MLP neurons of a small language model. Each row is named by its layer, matrix (down: output weights) and neuron, and shows model dimensions 16-111. Each number is 128 + 24 x the weight over its row's rms, rounded and kept within 0 to 255. Numbers have three digits each.
After each neuron's rows, "fires before" lists the tokens most often just after its 100 highest values on Wikipedia text that the model never trained on.

L5.down322:123159142185134129111181105107124115129142150146162084165096118133126140110137090096133095138118149136123154134125133191130103195134137091128123083155163114145142148097132108110077094107104139101140137144117141114137109073096110120138147125124181149126133131121138111173148142150152102155
fires before: "ampions", "ar", "air", "ines", "r", "all"

L9.down833:094095115089133114111129118165128164123155117116139123119148134101115155154098131124157136102142161075139117109100111170171101124126142136126136122144135149160139112127157131109152137064135098119187106133136143148134139115117137115136121129148137142118125164143149143106144164117119125084
fires before: "vel", "f", "al", "g", " to"

L6.down547:129158118095144152134129121123138146106073129094164145113164148109125133126156114133075135159109167165127176122116125104133098111115120131105148093092112116137123149124114124160133110118098113146090117132114125112111135065169093132116090116157088148155119100121140103107094145130149078109
fires before: "u", "am", "est", "le", "igh", "ol"

L6.down200:106165162111150140109145110131148105148123164102143105139106147165110099105105095101130107161165122092102117133099147137084125120166106143157054157150166110122180091141143095176183163080159164084103131142142163126123136160143117124135137166148134141130124159124147155082110119107085122099
fires before: " |", "nt", ";", " of", " |\n"

L5.down880:073160131143132147182128161124099154130144117096136135150063153183118104153143160155111094147106094147171111095138124146102144154105126136179150135118121156125135119099122114095162128141100134150118154124135129094144087094134150134150151156131127071123098141131152097111180164086118147096
fires before: "iv", "ed", "st", "te", "pt"

L2.down1010:092117115138146123068132161130156123155144083171101184169132150125087117151124120141129105107105137116164128119095129105104158118133139135111137133115148130136114120065121099143122133148179104134148113176126100121113083121089124137127097170114112118120140102103093159155134098074070116091
fires before: " |", "A", "G", "E"

L8.down804:135115175153129098124141107110181160121147164161105164171105129132158112136105135067165136118083110147139151135133106134110140127088134130126150183094172077163108122130143132138146138128137105098105106178121126161152098153119127119151132117156107150123085102143132135124114145114125111085
fires before: " a", " an", "ub", "A", "The"

L10.down977:128162135151128098113123132132180148143147113166137139131145140128125119129186127098148062100149124145166144134115087137160140120112107140123145078139153128127144125121113060098141146082150106146149098151133130153126076122151157138126139075115143096121127083133165161120139104155113141131
fires before: "ed", "n", "ished", "res", "ated"

L6.down132:110119135127108186113133141135119086098106131134148148125148123095121104143121138151133142151163135151108133119123082125088118115160099107131152110118124133186129137132120123119150099149129082175128132096116096114136104203125084161107123137106111148091160138134114133132133160138110123150
fires before: " ", " as", "c", ","

L9.down810:127132121143172114124113124101157083138129135100125140123115125154144163143068107108122154113138161149155161177130125157104098146162152134140150107121133171092158128123098134103118155122138125125124114019134116111129119140127144136143134142141137099126124101095102149107122107153137105162
fires before: "ed", "s", "ing", "ions"

L5.down522:129153157141159124112162082104151157157155112165136115137144118109187135105147101133136107120144100143129130134122126099106059121141091132115135096117185127112130102162123127149156162134117077089135096132099160120126108070104147146169136117171133144148121090112082093104100150104135149146
fires before: ":", " |", "le", " (", " |\n", " l"

L10.down530:116086161147124114131118078129131117106121138121130141105148140135091134143096171136204169078128139169139128079091087148164093140130113145106115151176140089100154144159150116132113114167064097130126121182123164123109147109154164153112105127118115083132164145107140111139084109112124133141
fires before: "en", "ost", "ss", "an", "at", "i"

L6.down895:118144106152109113138163101159149112085133108068105091139101131120092103111151167116127099073115093148187132120108085091177140151083173126095128072145093100120107153122114142100127143112140146171140149144109131151098127073132145148136169137178146115135159137149128146148167130128088090102
fires before: "ed", "ess", "or", "ction", "pt", "ak"

L10.down740:126096141089102132107063127125157142078167131133134139122155102123171086143097124156154165100139158134124129067121123130131112142108123152133151159143141157152157120126133141098151090161113095154107131155106101174110132133112150151089106150108079114113101134131106104129117119106116088177
fires before: "ation", "at", "a", "inal", "ity"

L5.down796:151129132119096136148136094148145123152144159130132137088111155128142111140092166122112111134141070130101091094148143120151119104191142109163127132149120082135121118138115125109162129166144112082179116157147119173098180094123091117151072133183110159141101144156100120133135138114104101149
fires before: "s", " |", ",", "–"

L6.down418:124161119137139158137104113140144114137129118130151126144159156132137152143150126108085136128129141164133097102114109127129107132112157125135112098141112141155172098091137103119156103110173116093151135121131149129133136139151113126175117133191097148177145126119129146133105127161128162118
fires before: "y", "n", " G", "st", " -"

L10.down519:150124114121141138160129137115146169160116111099118072133120130150131147094141131130137144153122159130118124131133128136119104087117174112148113059107164071149120161132118108133137126121097105142114128150139150176098194109078111129124128141114146200168152172125121091111169124112119126103
fires before: "ot", "o", "it", "ime", "eam", "m"

L9.down273:122118108111117116132100110118142160154132133130107134166139125114084142136145172129151108117116108115177138136176092119136137086092130140107146137132062100152113156156197146135123124112093155118158161172081163118098136080143173141131124125131128118093103102126096134156074160102113111088
fires before: "le", "ut", "um", "or", "t", "ts"

L10.down520:079107118150126125108157129127137156145092136094116119162124126102115131066099109142118115151134133116140137123085120134129148148109146090111160099156140119178149169158082108148111123083166103138113115167121116157113121114179154181108167095158167141138101132151128164128134121153105158122
fires before: "ed", "end", "art", "igh", " of", "ious"

L8.down640:148127121136151131084107116110102078073115136129093162161126132136095107110106130174131183145136127144140142154112123136115150134146156157118144101160129136121095128149113096102138126151106092105154124083138090191116141157166182126107130103200130134134109140107103138152113134096153115129
fires before: "ition", " a", " of", "ed", "ian", "em"

L9.down276:125182158176121144102095114135122149102094133093114115136129088141125104117077147185096149051103111126162150133132145115104097153175131108102137118140118125118095136142135144107098160171115105108140094182136108107109102131128135114105106150105135134126134118094152177137141135091125120130
fires before: "u", "0", "th", "9", "8", " |"

L2.down1020:134127101135124080105134131102102114154087099144131186113127133182096146137142092111142079163123135155098140097097150160104198149110145072125157172143119129132138124112119119110097123089153125091124154083152161132113095161125099111134114102122122132160106124134097118113146129110134114124
fires before: "ion", "ed", "ment", "ric", "ions"

L5.down185:131179124117136130135158126149115098138110125131110093133131085146134105175151136114115114138125127130111115150151159110133098151136162167146152076086137158072115131081099135113090103137137122105123144207119111142134162068143114126156125101118134116110126104138117115162092129120091130149
fires before: "at", "art", "ate", "r", "and", "e"

L5.down519:114118093138141129103155103133148145144147147136096078119158127139117119175096161112126194099091102165153140122143115145167148120064146161167115094081108096097131111136092124159160113098125119165132149196101138129138136123202117117159085144119118141107162128185151128134125140135124146141
fires before: " |", ":", " in", "us", " on", "ity"

L2.down392:137134128128151136154136077198156074108125149142093119115124114082085098135144091118168126108135086165106100151125187132158149122091123116093175102113120153126116139118132078145144138124137138136119139180176121077113159067149117151143112145098087128159143108152121120119148124102177155125
fires before: "ou", "ork", "ear", "ard", "et", "d"

L5.down878:116138150131167132112121109166161132100150145082128139153116120116103139150146112156126134133101132147132128193145071129168196119083126175134122122130117150096110105088121149130083144123117160150132136186120113119114172098132102116145111149111122135135112139149120146189124107107096152122
fires before: " |", "ear", "ough", " (", ")", "it"

L10.down565:085127127136128122105131153124170112105128133096106112124127133128152104175163098130109125157142150115103065123143103164132135155125109123114128145116132123158169081125132111111202186101133130138116103142126161177178120136116131098098120098128149150111088157128159124121187122115094174119
fires before: ",", "00", " |", ".", "20", "–"

L5.down673:113131144138124131116139119148135123131133159113145121138111122156125158089113129115092167164141147083175118131167108163137139146093138147136142155112126126120144089122130070096117149103144160103126128176092125111095089106109087131131172168132173142119086146079148106134113123120087124150
fires before: " |", ".", ")", "ase", "v"

L10.down933:119112107104138107142115141137116113154165115120139095121080170105098131130140197094111129100139145103149111143134101180128109154134149130118136147114107144157123143111126080143119138112161181108111156170119140165153075089135126179121136109154140119085108116146114086118065088129127140126
fires before: "ut", "u", "ition", "ic", "it"

L10.down820:128142108147117117133129121110114150091129113164128143113133165129105101107151140169172145096108133158120094068138104130127132122099150112112171139108083117148147126162171131140144154116112115126124129160157127107102148127156154120134103162123138122123138120157158132143131116118136143105
fires before: "um", "en", "S", "z", "i", "er"

L5.down36:160158130127144100124114112099133101115134122141119166085102107114139125096160134110140152158122147145136115108151139112134162182154080078121128129111125113128084081150115112140121131162129105176140151160150122159149145124112112106151122097077121104207073124126105137132169112124099119109
fires before: " was", " is", " also", " work"

L10.down416:112133151129139134118127131161154132147092134119127128090111176143169114113101142120134079151121132087126124138082141114168128152134144120118151125135110129143140123132142132156099080140150148070114101164135129069139116151120118132122128113107155137118099116123157148133138186133108141113
fires before: "ph", "e", "z", "s", "on", "v"

L6.down678:126113110123098141109134106143140137149117119117130136141146162112113151120173121126149135124122125142146092138123126123127139128136109139137086169071107150138179151151190156130147103135141121137112100139087148129098121108085107150098098153078138121156139099098092085115135159119141118085
fires before: "ress", "os", "or", "ect", "iz", "and"

L8.down355:089145095164170055149152091116157152145065122124079166163132151130109106191137089096119129117131100185110110118163145134124133171140141134144122168106116129140179134151185103153139154115138168114117104126121125131177152136103113144113131118122128111100132125111121117119128130087109135132
fires before: "ion", "iv", "ive", "ed", "able"

L10.down287:074139087148137123126093123119082162105129133135136116151096149134135157118100121153145160128130080151162155113129130102136132134111128108097128138090192108115152139130129121109131113110084119116139130171117133149158120108120154096169112116128122092164118109143128127159177154136124132155
fires before: "9", "8", "ents", "t", "ent", "ence"

L9.down705:120140120146136143098120114105088119155129118134147109126151153129158117163115130138111129127129138073106120103099145148099124118175151109143135190086112127172106127143091136132153102108134126162159098162092095122074122151117123131140153115116143145115087155123149141114153139145103134109
fires before: "|", "d", "|---|---|---|---"

L10.down52:102119103121119084091124139139138165133089157122142108130110097138154143123094122184118096100143110112154089125149173107134176134141137126082117092133084152152105110159136105123089155123089126123112095152133120152120112151157135108148127140119122142108104133155118135111178127119128077122
fires before: "ul", "ph", "h", "el", "an", "p"

L10.down736:116104115106112093129114131118093122143124140137135156149141150122124136109113147081095149120107147109169121133162127165168104139149131091133161121185137138155135122152139113148128102112127099139166161125126145177119125154131122089077137138112146120176139138132132103165110114148159143191
fires before: "y", "ic", "it", "ies", "g"